Part of a small language model's weights.
Size: width 256, 4 heads of 64 (2 for keys and values), MLP 1024 SwiGLU, vocabulary 1024, 9.38M parameters.
Training: a variant of Muon for these matrices, 364M tokens, 5550 steps.
MLP neurons of a small language model. Each row is named by its layer, matrix (gate and up: input weights) and neuron, and shows model dimensions 0-255. Each number is 128 + 24 x the weight over its row's rms, rounded and kept within 0 to 255. Numbers have three digits each. A neuron's up and down rows have the sign that makes its largest values positive.
After each neuron's rows, "fires on" lists the tokens most often at its 100 highest values on Wikipedia text that the model never trained on.

L4.gate162:087120139107129080099137142122164101117156141080165173113165108145171104163108115154139091154094161127114109108147160145095160089133150126095141150126119146112106145114124129157148106161116159142166146110115136170157124145114124136098121141164112124175131135087139137131104130140120119123115109146153133123142162117150148144158160148141109139139157101147090150128166097120129112123139132139109094092169086126127122160124121120103133135142095066110112084117152102091168126106148109144127121096145109131102135147100181162155120104123107156130131094149102144102122128155112079159106093140149136164123131139177152106165079108111134121079165091085111122098145144125166171102127120152125110134106112113093109167097135139121154124093141110126125129170168121144089097154123117
L4.up162:098165148111096115173108108121112108142118167121130095114119116152110140170143151115144138094121123144088119099121133110166100092178169132104124137123181114122121136087150123096157141112123161145118149137136143128109147142162137149147119103123131125106147162141177126134123135081165124135125137151144107148132111147114140160111126113085138138158111133136128133173073095110097129143150135155103145164128117108122136152090120165135126124121137123134062136082131117107138103123139106152082128187112134128137169103079118133121147125172152140115128111184123110156164119130097096155104159139070114146131144104147097176083127143137117119093115135089141174123162113151102160145153143112145139127092153115120135154141127170151153061148119104149134123156117104102130136158076167
fires on: " up", " U", " to", " their", " into", "9"

L3.gate577:102125157120129132096130120151169150106167106110149169126094130176115070079147132162124154120105106147161102120153137137115131119112126110161167120135108138147159103110096128138118174167130128147106113112122116151108110125156142127136109124113099126129123125107123148110108100120128136103132120158081106153139090127119101101157107070104140164124139138174109181126093128115158140161144133139140136146120095088143168106077108122136169119108124153165155159125143117120163156124131130140087155133110160133108144140074095146116134089138094128169137086156118076147141121174129140124108166084132137088083105145143147115172099094145130107136126160117164130119092132121138151110161129131147126108125140172179125110109138147116110136123083121122111114113198152118167125096132163
L3.up577:141127127097120133137111134082161145111135138126085154129138131127145110128149157147112139122131095137159096149157114130105086142152092116148163136138139127120107137110114124113103141136103108164115120083094179188108125156091133154101148118131085153109161164130160104112143158077149165131168099103137136142184122108096122082164129153157181122184098132150103113152170130104161130118107143122116117104109152088179109096128127134102172082112120110151137130131133135136104167088098103157154114133151150123096116136113130075133162121143103147180144144147144120133160123139102118118127169117101129095127105138129168110151153135141114139139133126131149121137119116127144171103149132132112144116182173152116104129115153115147120185142123093137120162129168165082102138175129127
fires on: "erm", "ward", "y", " 201", " more", "ol"

L3.gate610:108116122154180110128137129126112134137143112149096151170122140110124152122139173082153127147115060116162125118139121167087133161098148144097127093086128135122122120109168138111125157144134143154114098123133113095133136104091170138077160122147148115128125170104112110126084087159153126136129130101128111126140155125125105105112145144152089098110101164098128136163178064109132089108106142125113080100099081138160069118112139147141146141100179149159113080137135129125104091118118102135175110120107121118147119120076137100126108137144150151144113113122098139122133099093179138131112096149103088143135126101152138119178174100125113092113135117093096174120086153111118126113129117124128159130098127142131132172092166111130121113123118123112157141116107108142098106111140143
L3.up610:138140143152126134132099122158117135096146115127104168105120102088149112171124148177135102092152177111123150145138137132123084083144182143142161090153166129132116150140188108136114115101172126132097125147113125121075113116149116106146134099127136137165066122151130158067135095169137135075105083163140121108158136090133112123162115125143117105137115104131216125115129154122135156079115111151114117119108082099105093140147140147128103175126139154104118149132161157132125113188163079138103132105108174100150122149134108148126121151139154167128147126152128121103139147154164176121147127119123091127101120126114129120139138114153106134135119163132120160137133134110149173158134140125124131126164113122127115122110103102124143095115131128145145121146156125161139095100087099
fires on: "a", "um", "h", "x", "ll"

L4.gate513:090177093150140130089141144111163120157179173152177154115116113137155142115114144162164138087181108153115112157161137172095152089151092118144105112117127141091111127134114087113143102140121150168112120146156091126083132109153140121135130114111150115154117111132142107090120107108132091133129168136126093125129158148122148139113157176159085104123146131123125162121146171155123141112118133091114114159143118100167163139137128134119100168160139101130167142152122119120157146096128127163131123145118118144115129186090114119101115082093115076105131124134127087140106084116135164113119170129119105111113122127127162089120119082131154136085158137135106143169125115127112161122140145198121142127158107131119134145123157105135106152082158126105117133112148150131152103102147178
L4.up513:157181137113075057138141124096116167158171108140141155130118110152145122136150090193127086140141108106121101111126098170128078080099148122157121131110154139117137103140132087165104146129113113101113124159128124124104150171102109114144126096126129119142169125110159113072140114114095143128121128140110108159155085122163097110113118126156120152132123089131125169117171121112159096115099136151145101139155130123111115122158089137155121133169131093172160129117082150087103147089113076120126122138133112145138110126116123120126149104142104153126101164094127151105102114140120139097097153116128071135108105128153132100096095068129130167130136135139118130113121130127102134154119095154160178119121118136137120157096160153118097142100145125131146142127165159140128136095174159
fires on: "y", " a", "ly", "pt", "ost", " the"

L3.gate846:149133132129153117125129123142122163145133124144147196100130130099126158152166186147144155124121147126159092078114140109152168119105130137096113150102150141127100135127092110115137129139103144161159138119163089139115092146143130087189123100133145110130155141086134114128136128144134162119150158100151089125123158116083106094104107114118144166121116133135098111065135114152102139135123152122096147141115145139095132120126147157104094151148146120132095131139124101135124124163109161115160133080144093122097101105168141128154155092105136116106137178105133135114106136173125105118119155146140115147119110116143116137106143108181077119166113087148086128174166088121159092101124153152119106084129126195135094135145123127087108140134149102118127108142158125125128185180147148
L3.up846:164112157112134157111107128108113155124101131130147119131088119138172107094121155144139146108152135148105112090150122138131130131155107083134157122117103168136145116108093118121139115141162123141098150177167142115140128104116129163102181102154132085117203089113122121151167121189145136090134171182099134121101130122106156130099155148134131150104117160100117155107122129138135130160118086128150098145153106128147142140136135074101146113106128120085112160117127125126152120127129136145120126131132114154134182158121195126053100122124142134151139145126166142141130127109174161112111160143146108142141111093084120071133166080128130096081152104138125117114114150123095110147148168154126143117099078119152124112131107141144143107150119147132120128158125132117141182109110169
fires on: "s", "e", " he", "ib", "he"

L3.gate345:102086160088134123123138100108087093137122121135135113127118134120108128131069116128152113082132162139132122126144151116188144132118098120128124139162130117125089141131109106143088139098129115138118115145086130150123143111136133116118108167119176132092104150125164128151099152125129126111151130141171142098136115099120118098131192095109150122115124130133171134136132114114160089180146215090140144138136161151137124147090163173136117073124120122120144105174127140150147114103118148126071134091119149137149111122145116134135141120139142099112173074108103130121159166106111133168113115140105107115144131127144121101168162099099139190093123125137129143123125083132116150093147110168146156107145139103182146087093079135184118128131149125133115117100136114126133134115176111
L3.up345:120117157100076116144095118115146117130156143137146130119130089136119146149133141089158150109112119140114132117139129119198167089132140118128132135155112143155090140111146079103111157115136126158122086136136090155147133125162129126175140142103104107128124135127135145140165126160158148084144073144120129127129127096117147106137127117167117145088203168148178105107090107162168106138117147136157092154114105160151103131118148194143165094148159151090146112150143125117087144095105174146135176143106099126137119097155146137121107167140124094157117095152146142156141152159158135148142141129110120125095109135082128141136130146123154183125122121105156111159141126115097166154151105164115124138123132083127092100105140126137166147157164109172151108135107158142134136107113114
fires on: "iv", "ose", "ir", "id", "|", "ak"

L4.gate466:118136110120142147134086154121136166114108126092127121108082107133133116108150138151102158133178106096104121076122118131088155061138182113083132176156142114152150087115224097090169110124138136136154125160124140120108128089122148120122090106121134136083121142108140141126126148075130179154147130151116130121153173079169143143128110130103099137110121118129137128119112083107161125139115132151112105152109141143156084096071119151125102119116147135116118142118114104134151146117136131110101092093119138114125126150101135134099170134092159139131107102159107154139140150166119123148160165125089111147109104139136124152120115126109107149145194125111087149124119142145128111125119104150131121149102111098136099133131124165150122134112145147118087164133093087101133099155112170
L4.up466:171160095140144126132145081116161088113138118133129141144143136139139165121145080140107097109132143172125118142135149147147150099151120157162180159113171144116119140106151131085174104110195117162116117137131105159116121162154159127166115094133134132091137148140113112172118099122123136121153153149158084163097118130101124138168147159150119087089139128143166122136140153163171121126153151110099171163122117140151131168163096144134156167114141152143086109092095128170113111096160145084138119175143118128132147112113132135156120064103134128122136114173116140158147158119111136120161135113108088120105123130147175136145109124100123125098111108151129148153135157157140156097130110130120101140102141139131086123072132132147115159076140126150129157161150130123091150150130138
fires on: ",", " to", "er", "f", " and", "ast"

L4.gate731:138122148055181130128131122118129104118156122119120117137133133142090133144127142166108152130145068127134159126150098117091125136128139131140128149128131121150137144121110080065115136138121128152096123130122120108151167121168141116140145158120142152120159185154163139142127131109085149118142120098098113157174136093142158145086147140119158130124137126175166144123153120085165149110095159127110112169131124148131140092128136171154090148143139128121105163078112133080146114094106115090118121115142130127136140061103143127090158122094126141133145140138129130076170134140118138143148095167106112130111143104121088090164093093065121066147168118173129145142157149136102154122142178117160160158137133109164130149099119166127120119100147144136118107113123107115133102137140128
L4.up731:117131133100147130118147128107154130155108136142106084123104105126096144163112175134082192107125128155089129112086168109126115145113138118108080112115133117108127158103106074120108157173102098123072178163120109104107153147142128124174171166125117146137132119185121144119097111144089136119106142154089155175120138130101117141091143125122121129120141146150098111171105177109173116163112123053145144151116164091111103154109141110122137123099138128098124147149110137128069131087158088129108162106146143148142146094124121120146123109096139150114099155144148149144151131111129123108116122179117104108131144181110106124114105168140117137120143119134115125133088131133159100083148128121095090137112151122133129131146088139135118110084163119114119142155110115095103109119153135
fires on: " of", "==", "-", " to", "er", "1"

L3.gate992:129114138095132098123080112117158164142085152125172105151138116117136131119101121139099134127124138174159089116122139162092090130147139146133135157135168109144142131134116132114160089122151186175152105129136126112076116140124141083118138067084096150126134135137138116146120140170128108127104063113126147148148126152095112116152190115114128124110104153155136144098117144108118170158129098101146160146155125133115123155111112123117087133146116118167155122154188161160184146132128130145117129118162126122127143156125118102107134128098161165126118184109155188099127156152139149118148108096075132143179112168122108148111167136152114096130127085117097162138144155179115135099086140142118131127125124125100112113111127139154133143158143106132115136126111101091139144139169156
L3.up992:171148147111149149120129092148118115119136150165158124141147085157113098137098095122124074130152141116141104114105151161085129122167137098074112140139144121117128170127126126103125128120094147140128148139099097134074179100097146131136101109140143078136098111146170110104120113204084084167107140176126133102140114056149166120113175099122138106092106137132125126137144092109110151123121159117111159146130150158093096127086154142130108087127128118123170115130168109147147123104143118108179141110162150124135127129112185136169153158140120181100087136101121115119130130122095125132156128100154139151109130115118122099140108136148123102114147108139156125108150130118147125090142176127157126128127109102080123116107079146112128133142136110139121133114097110135122077151102128
fires on: "on", "n", " end", "ction", "est", "and"

L3.gate86:115153115117098168090138174086144130178119112151127185143139119134160154126136131136100142144117138120134165109152144132148157125125130117118152087097128080109126134145136156127094150100145115111150080135145073152124117139132125126138136136104169118127166211137155131094136103137092099135110107159123144107135125082138054092107097081112099122144167131128147103119126131136163121145106119110080126123116136135119122146133150144072132150126142110099150127145119118121136102145175157133153148117147067110145125149095163074178109119119114088158121103124117151123158119146135157127148127147130110135172092090121135134131103119102184145178089131123130144103107188094149110108127106123130150127120122160137157147145136146117169107110130145158128120097131149133134108150098097
L3.up86:129130120150158140087106123113139073107164134144113156117129137139144129129109117133122138141087130131119111073137152135115191112089086100135100123114168106148146111115139099117144135133131095115075130155117042138139126157104133114163144104128126060120165116075165148112082138143106148115134139121134135176126096103106119114143120117088104140102117125110129149123145137096163125124089121139170091139115123135130107136123150118093110169114132112118140109119096126083135165119099159139152119125083084112124144130141125083113132140155113116153138131081147148141153108116160117148163159111146089153165121087102134126085081131106144140102145105108106171124063099111127074097142106101142144132107114148155151118119119102090144120142146155138122117127126157126104168123125085
fires on: "ic", "io", "is", "or", "on", "pen"

L3.gate674:134160129106115104164148079128121139102138153138114121103141122122091136125101132145155127183134129117104135151113110137156135138122155119139120161148130092123145115110166151085147122151133058120119163108154145123143115115108163122140120104145096140111139075142089128168142115156140111126166140164152129148087087133136124133144133136111112088105144143143105171155113139147153169114067138139133140106126090178095121127146120102122157146103115144178126108097142171096123126094094144110143057116140089164143119122093084122141170141120156102085154120126109136147085103129130110129102180108110131100136142142141106170120084112157132162118161140116167098122117139119116115111105147152137095133110079155125132157099089133157138100069137118167100161115136159107133131136105107
L3.up674:117137146107132138150150114139130119090151116111170129114156177077103113115144167121127145174071100109109148102128156103116120114127142142132132109085104125141114131132097152119124126126127098112155116144174181123100110140161152144104081108085135154126130139104164148124138143168154135126125138116132112104130109121127148178154123131113112099134133127074137125122122082150140142104109130132149128143150140167127091143148106066127155113126084124135176131146137142156144133112111138094131125148133102140115139179097111132147167177120153100139129146132159136135125145140095137100123161130120163127106095099113132140146137161145098101100170132157162108179106147112151098071138163123054141091173147179120156174102152115123148119083134075123111105106120114132154105113100129
fires on: "ound", "er", "ion", "y", "ife"

L4.gate649:138131132096104107155142133145149135156134160110130092132083113122111147100130161144145179133127110158129120155062107127161139137092109103145149124102127137094130121148097112106118147086114172153141152111112107155150108136109096128145116088147118162128110142158148144123127146123149121124156123138090109131148167124136089108115125112148117127088110119121146129125134134113143123135127136119068096153152129147175100141147147119179117107132153134123166145126112086143129159135122156065101163095127122137147143134139148148091112077090128122123103173139145158193142125126118128158149134141106156073107131127104073081141094160157128125104172111149110132064096152121180093131077130132126147174138106145096144108089120144124092154141158088128101124103138134105113148131082135
L4.up649:181128138143107121097116131119128117090118127087149140133142100068139160121096092154137145120143145153085131146135103120118141158137155117128141139130117139151130148180120121115130147140162207130102143094169116103117140146102140097137080167146117143109074157105154125083112179133101152114153113162133104103152121139157109141165089111173130139127182131123134114108096170135166126117135108166127201097134156138146147131128140102159139153126120128125093142152115166160152133116144141113119141126154132150115131128158080110195146154125161099128154114122128159146120168123127122129162083125125123075148147107132116128146162104164126109146141076141122127112120118126095148141093143125153097125145125147104158131101120133185152141140143135138114132116114105110105129128182083
fires on: "-"

L3.gate878:163154160139104128080120120124077135150109134140102152141169096153112128141147136154127168144164116102127127158114105133084110071082145156163121100134118117131142161133121162103096150134113151108144148166130137113119077169137126146093106138074145125076149125145095127120132154109122130144135112117170146140151157146134114112122118154108144094112094163139103166156113139093090151136144151150096117175132127123118119122086130128131090133159102141121133158144135120167119123132129149135139106127165116113115164093130117132110164070100158167154142154134113125118092127126112115162118170115073128147166136145117154098129111174166171115124105129107110103117097138134113113117168135121120169131117131089135126168161101076151117136148111102173120146139130171113105181112124077
L3.up878:144136128155107165103118093144116125105106112156100157132176082141111136117087139163143139132142176133154130164127116148119118082137163129125166155093133146099105140109127146117099129164128125133153148160122131098157131159125161126085145136134124132112154114150150111118116167086148132135185086121116101155139168160138117101079118179114117085115131129072113158168125157145101140114118153122094142146107118134115119132140120154125062164101155147132118185146133080179109160134094121084130070124132122152145164145120137151160122141124124166140156126127145143117120085120117108117138155116102103141158129111111137111114105151137156133118105106118124135127150131118097116088145095058088135101106141116163108170129135126160151136145115109152104114192135142170112127110137111
fires on: "an", "y", "ina", "a", "ine", "and"

L3.gate556:106122126137152139099128105124089109133134133092093150103124112099106175092115110137125137118127098120119139127112108140129106141161154144106124077115134123160118122118141116127122157162117110109150146146124140100094137117140117102114153100164139129125084153135158105130181085119117143143118135148120104146109129110193132108120100154197107137129185168101159134181145094119101124150141104148163109119142176145096141121115138148107149125144136114124181086148164129125136090097125123114090089184087134123138127127152122149171087087132109135109108134112078155094114093119092102148070110126142162115147124120148122125132161116119128164112146087154102133135164146102160139136112155140105155081174108095113108133121172122172131129137149099132135153098103151085120123106166127
L3.up556:179187125118130105126139092086102137152140122149158113144168120122118122136129108105165141134114118125120124145099130145079128139096163126111144142102072105126187101097130096120157146146150149146136126136126145142107110116174142153160112123124139110064139153139145157103097142085120146140137158124140105121105126116098135133121149158154102154118115152132127104153139181129092148112137130156144145177089134131115164169139141113148147138149110121133141156117111155147105108104132129169154118152114098133122133094162116120123090151094161097084169089135138156139114096147147111144070135170162136109150136139129146124146098154157109125105154137057128155155198127095169150148111154143157141091144131097136102139130161097135118147153134111101105133155125108123094142075117150
fires on: "ir", "r", "ud", "ar", "id", "ow"

L4.gate255:134147101107166099119077115142115129110091172099174100143097129067118179119108101114128115119138156123082153091143112134122168136150121139176121112155120133113106148138152163113132129127154156090081108170134136136125145169132146080164169133108127078143125182167101136150137088108122110117118151153154117186100123127157096171123109128122144129132084150102130104135179131142139105076101151108118145131152122154154175144168138120099161156101123149126146158140114132130145140132134140145124062146162140115113120142141070147135145127113159101137103097133169108140124160168147126106101144108111087110126101104136123149119150104135149151101126111121136120087092120152144122154124140133161104143138110157136143103169149122133111101150122133124100137140113164125087105152146104
L4.up255:157144132112090175155128102122141099108167132115135155099142149102120091156090140049128109161094119153159128109118159155111098109121098106123114104089139117150089082138120125141163139115134168146145088157142141113102149137116133126146094140121121143101140119127137144158106138127153104113112155071119165147145124170140191118122141132153094134093103110128137130178138111137129111130104118142147108159092109138153162137120124156125124110152160128127083144134097151124204159144129139109116105139122178114164120133177070134151133129112161116141141142132142133153088128155125111109100130127127097113142123133113168129102147116129107106130143126134125084119149156105092117169140149134081080075115127166113173141117141169166107142095124121122122111083115139110116100166097131
fires on: " and", "er", "-", "y", " &", "a"

L4.gate625:130096115115121133113154153131116170093120142159078153152131141175129101104108116147135142125139125085145117182114127118147144106134119121113132188121131113137110126140122103134120167129087100142123114171147149097104133121155109095145138111138170176150147119151116156121137136159167074143127106097168107102086124091100127125130100143156108172126143120107142135138171180153093126138134121118092155119104145143118091119113178121136149124156104133090118149150118115106118129163137115117158053128118108092148167111061123121137166115146157134139134111112116129122109124181145104119096079164107169127120148152110124113119087111111144125127123095120102139109165125120153072107122163120128102190111142151139129122160154099117158116123143163132152164115144117149140084170119143
L4.up625:147118104140141152106154125143116146112120107086134126171146137137122130131082153127163178199123127168122129083112154124114092149108153119105144136144157100134146096134085122131111130146128136169161120102112111109123129141098108122120158108125157144117144093108163112096125115085107113124063158145146159156114099132120119121129137121167143135119139170089109145148105092112116110137154179166153127123114105140110133100093118134127102122134170155088132112149143161116139100117103119108161110187099110145118141109151159131112126137152105142097097121072112110107078140139161084106125122116098119124141144114099152166144164101118125108125106129113146104149164144204145159169153089117156144156132114108116078141184101112136117140127109114123139102161123165116108113153088143
fires on: "an", "g", "ri", "al", "ent"

L3.gate1021:128115114148081131075119174073137114123108107108097154139085192132164169134176114161153149132098171137191124149175167089112078154146133126148104124138112125142150143158167148078130126183100117143142142159143100131150135133129140174110161153096171106118107125142123141112078111144144155121145112101109102144153106144141100141122137132123137136110135171148111141155094132134097114129118112144107107137136131113120093130141130125124105105142140159142180082135107138134094113121146129160136166128153141159125129127080106140135135124115093125162151131104151142151112140126115117097114105116141139067156153157146096106149113118110131151133142134127123156092105112109115108136140136197115138119129143109152120132118131156186122138089147124101161103072127127121150176133153115
L3.up1021:127129121125161158142137152103110139110101113119124119141133165118140126098112113117154106134106150123157158149196141123122173128131095136127126093048126136147154110148145112116132077179128191054114186110175110122067158126149142139108096163128146111111139123140121141132123134143113122123111127100140161139093132159089145131088116109107125166112128122115140157128150154155137121146137172150144123127100135091139103126124099119134086147093093094129117123114121161146154135142120122191152126098103103131161134154137115122113109147135145111125126149119142125111152132123126138103149132143157169138140130079152121133167117090139185124079138133101138145150129150120096107134113111120148162113164085158149155101104147178110091100138139166113114116097107157167129133086093110
fires on: "qu", "ro", "or", "am", "t", "ic"

L4.gate238:107136138156125143133087141128116131086146136106124133142118132120146130151107096149116100104176146168103100131155097132174134064150133161178111129169146131153156133134159120149147134115114130092144118116153158121093148079120153185190101117147149112116146155107134129128103156140095108112187113109083099155110122143097158139117164115151107132116125125154122155156122127135131134097137149093097138131178121072182114112126142125169182119115154132151087129110135103112123177128104131125134122122114099135144122140107146098104148118140174138145135137143103100135140110114115118145150136128110104137130175174148123148124132097132117070128096060100168150136131121095140136110156131134153122149099135153127169136096132149117102095103108102124134131127096111149200108138104147
L4.up238:150129105135099150136123151087141128140143143128095174178105159131135150106183122147125083138121132152107132141155127150139134123132145179132148125134128114121142108117122104128137165130095125101168122126114156118142141118094112168151156092125132133125148148120140088122134137147120126101155128115127095121088125146113110130103152081158127161105141105093099156196205129129192153151114118156094105130149117089131151162154092135101150122109129137153101157100115123179131115138118153135129121132131144121118138153099086105096121140192131111143163135135102133113103127116123122126127164111155116129120136172129163172196118114095085122130152094133147145124077105138163120115155122142138072077132104113146133157111141128114074137112151101192107120123167125105115137149114132
fires on: " are", " not", "ly", " more", "y"

L4.gate778:109149132096137096145095098152142156108154169165118100113153127103114111122112092110110141154153140140149131145129127164122113138163096107152149147135156109117112088143123103118129122135146112114133103128170120114085118117184183135117139162143120134156110123130141136160078068120109139110095096146118127124093131129137137100138113096119083148118127154143103148137138147128130117091115134111112106136129111139135101106128137143134098135134134117135103083111130118134102092210118103109159160138161110130056128127122106101098115115135152108184102099119201095106127161092129108152185122101134114114146118164157153136136133126152147102123109147121153139149114152123163138148162079142144109097127142135143127118103076103171126168139104146115154145099182123173103126181111121
L4.up778:147127058130121107135151136130127102131094122136156181117085121124081094140138093094145099119162114165131201101142162132156109191102142109126119115135116115132160124133144136133157131098124157138135108151139124171138127081119113089114116089166124136125148156163112145177179115114157139108113134161087108160114146102128104124128131079150170138134141100147131150146116144088134160122143103128118135110114160134144087138111153127143138097166173123107137138159150158124158129155101108150166141158122108146151133108172118100122109107167100142110096120117143151152107115102094102080177126153140124121125165141124147159145107113151107076134124130120158133102115145116123102130117157120138125137106091112063129156089138127105122114117163140093125126105108097161125158114095103
fires on: "ation", "===", "o", "==", "ic", "c"

L4.gate172:095129091130115137174133108152132129122181174157091153112114108104152136107167122157114133142144148077120112129133113151109154108091133139153143099132093146118149111142115139118085159141142115102140152155145138111128073102118114140156119128157142108153128167165156134153118165080110109112096095146150123109134115138146150166124104088154137127124145167141162110157107176160156137165117119197171145125136097124113152137109137126161169108125127140148152126113143103099169122094132100103137126103082127146154080117078138133114145154136153128121160152163141156079155134191142120133094156082130153161110136123159133132132129121127112134144144148117142150111168110160131117127117168129158137145105134153169092074143125083097132102128149146131161109084146150116125151142136149
L4.up172:131103177097121155102134145093156113112125150123124168123144084153126119095150150126120116156147137146127152120150124136092089154120107146142195137120165145129120088114158126138105075131176106100135119144153120123135109145114179129112126110172112100105130110160095107180139116156138165102138101119104133149129129130066146121140130117144159118183139126178127070120131063119118138140147131132134099101113127103137154136153135137148152189115092121123110105138097128162149128152115149115122109122113096128145135155152126150123155111103118111157106146150116105144097148119086086124165168113156097148140138151101161126153151133153161102091144144115103088128119187107112096135096122130146143107142110154113115102147104137139142157086113124112191144148076103119102101142108110
fires on: ",", "eral", "ep", "e,", "ff"

L4.gate630:137129172127131098131115120148093107151148103117153161175166106128100096150137144115106154165071143082165062152157133098149172145183125122163123085143110116142142120144129155117091123133111127076131118137121125137120090138160099094125141098127126200182104122136139135126123117175145081125103106101118123082139096102160108122114113123128165142069113119128135105140136113108141124138157168115130114134126138173170113160140124112167158106113105152178111149135130201138099143158077142150120148114145149142108121153102117139120145106136152112101084150130134081141136118111104114100102159168116125139115143169100136148105132153151115117120130128145113115099142114137119154133150121113107116153134089149101143110107132110133131131123074125101137153136120155085136141125155115
L4.up630:176135129106102137141140121125120106147117050112137131109158122148088168171187126096135095099138125183140099162116158087113095084138131116120120071097109122165133127147136102139127138125150146128101119096100146138153114119144103124125141126133152152146113140137144145131148126133164125105165128145140128137065103099133114118083096155160146094140155079124086128122107160118087074138125116156172148117109144127142087103141131117119146118146128148111136121142133178096146112106127110151077121146153133122131145120090173155145154122144127091147095085172085148124093124144135115125138117126124158160144158121085139170179131133167129135108157138158117154118121159156151142132096140149107141076090098114122126158143116085136149144140123146154122124093135140148130161118157112
fires on: "e", "av", " by", "m", "c", "her"

L4.gate619:112111134153113118165121128113132145174147155116117133149093100130139131181142153137079102117121096085123172144112138149124130112139110090129135185132081125089119111156120176163087113148142156077108132147116109132136088136126132104128132101166117099109103108135150119133139153119128136087120134126134117130130101164109103184093104169114142084127122153150159102119085137050103154147115099119140081125138165124126122151121150101160181143131123102173183145104104108112131133117128128142100117105104088129123081104109103172087117123115091138081144135162109087125128124142126086136140158109155141188119101089135153110143136162122155136169135137098135163131143090121149118126126127126144146125092132142140114116152108126128121161108128125151161160153097144112162149130129104
L4.up619:107106120104145096143088087110056133102103134147121146103133143097090133079187141124074087134078155077101145119099114136144142159127157133169142088076154087125100126144169127161118121055102127131169114154158127161126115180099131113108113138161110120109144119117166134131094114134115101109124127133129097189124121089105158135137129131169121150160124129182107119114150139156147124135152103166104158147117118137132136121172138150089134105113124105130151129098121146145146116116134133114152142127108157115164120137139124111151123121114145133146144114151094118126132147103101108109164145106150093108124143122159090149133110174127130137128127124075093101146128171139145087088102125159122122144118121127163118104159117150129079103103098093124139117127124100143121154121116099
fires on: ",", "e,", "s,", "\n", " who", ")"

L4.gate17:126084127137110125143089138150166158146132127094145126144143110163129124139097129131049159146131121117107120153141084152116117102145115146119162106140120101153111125134114141087080142137154114092155128153139096098127117163115153128142145173079111138124148146117120153130110155077132100140092132126149119083121144095135182097125120122124136129115172158138125155195162125139121143119130147179100129125149145157128139117147115153147075134125103120126114205172137152116155167124126124125114121120105158095141151117121138178140152121139138156166141072138120156167114136144094101080147131120118112086152134118142154134120140128118146139115100122108130079139146093115154096085146167117112098158092135162125142113145171111118120168068118147119125126140126119143072124107130134
L4.up17:147139136113147124131091140079109156095110119136105135098145126120134100160106105176131130114156096123122136084112111132133099114137130135138096123118158141147140135092184105121149182136161129138110065135149092133137095115141063113074143107143107112134151098101113122110088136081119174105140127140098115105141144120103122125113154122135111140154139137112108152095084137116119104122137142150140161180109128138145101121111147141132133151145132141178163152081129093122108142148146145133145118099164127122118188108116096145180105088151088128180089114121102150148134118136180091162108133131084115100129139134125139176148150096183134102112146138159153131107115110136128161129118108102147144159113155117142193121147103100129137101088105139145108145138123137136110079103128119
fires on: "ad", "erman", "al", "an", "ina", "and"

L3.gate449:120128130140138066128118103150123136122154102131103146095127179163102200163098115150147098148132136160149129112133119118090160113122135087111127083106151188140095077085126137168103140093120161156107168112094094112109119106129135117142125157144143115116125169120172113095155119105116085128140134115135124185113147114127087103137095122055118144133137159138134097133135145147172102110107136155082095133156202092159140115120135166105101140110154138155117110144169116120120091126111076128113120118111143108110110150131126104090140125139124191153124109113102126130152140121111143127110151159134123123161096113155143121145177124086109121112149105138123128129090091145133155143154116110127124108127131135123103125139124079136139161118119129128131116143119140077173138133131137
L3.up449:130159124122136101130147139159167137125162103159152102108172073093137153116143147134133142100098140111138197105146136135155138126114145083086132138115174107133141120091124106100163121122110137132148143135118094106140112174142138129187107101104088120126136115085154106122115132123140142096109122151150139110102121134115096143118114153162093180065121151108177132167119172117140138103095155132071091159143132136142163143126155107150133148116137124133088152167127144161128120138147155154117118136130095079146124152123076167122126113156154099147117148190143151107114131148201116117131125097099133111096147138145162142109117117164107168098150149117102149145135123167138114117145126107096181138133119157180165123116128126111146141147136110117133145109137112115117120129143099
fires on: "id", "us", "h"

L4.gate477:136159096108149124098119089141092109130130138127144128113126109167158152134114133113105122163126119110117093102094115116155118169123152123116116102148091141100148119147100116119158110139151135132129129116087135162164097143158102111147140108129150134081141146119092102097128089174109121105076109093140120098143089157154124137136087120117121151103102082121141145113183108120145147122152130125137126089138113086102130137133172091145128137119125137126150157133096162166160129139094164102098137128192103111131161127153104076090132136140150131122104198128100111159135102152174119125116125121175160113111091112094135135131166084130128127114143135089142172121150110189163165166124128138152142092108127124153137171152108096103119132141116117169143141118095130117147121136123070
L4.up477:120135149133130089132134132129125119176132184130081105103136172118133146145123128114107094109165101141107127125131115110119102148165135128145149104115123081158110120154114158138131139055122095105123112121130114094129131130169148176092114178098150148132131126126080132108170080135154121087145171127096123136145122134171110155122113121103135093141170159105129116085117137141081093150102117116121157145116126134135142166105130109161113134091119134127121118079124136168164082125161139097155148131152137147115118116093118137152119083130166152102151134133118174091113177146133111127139087169147138110149103083084132148121168160098135152145136086117136091124127126166148143125079093148099140137124131096179138130108142123147178147108122145118131090121161119142128155112124100
fires on: "ing", "c", "e", "st", "vel"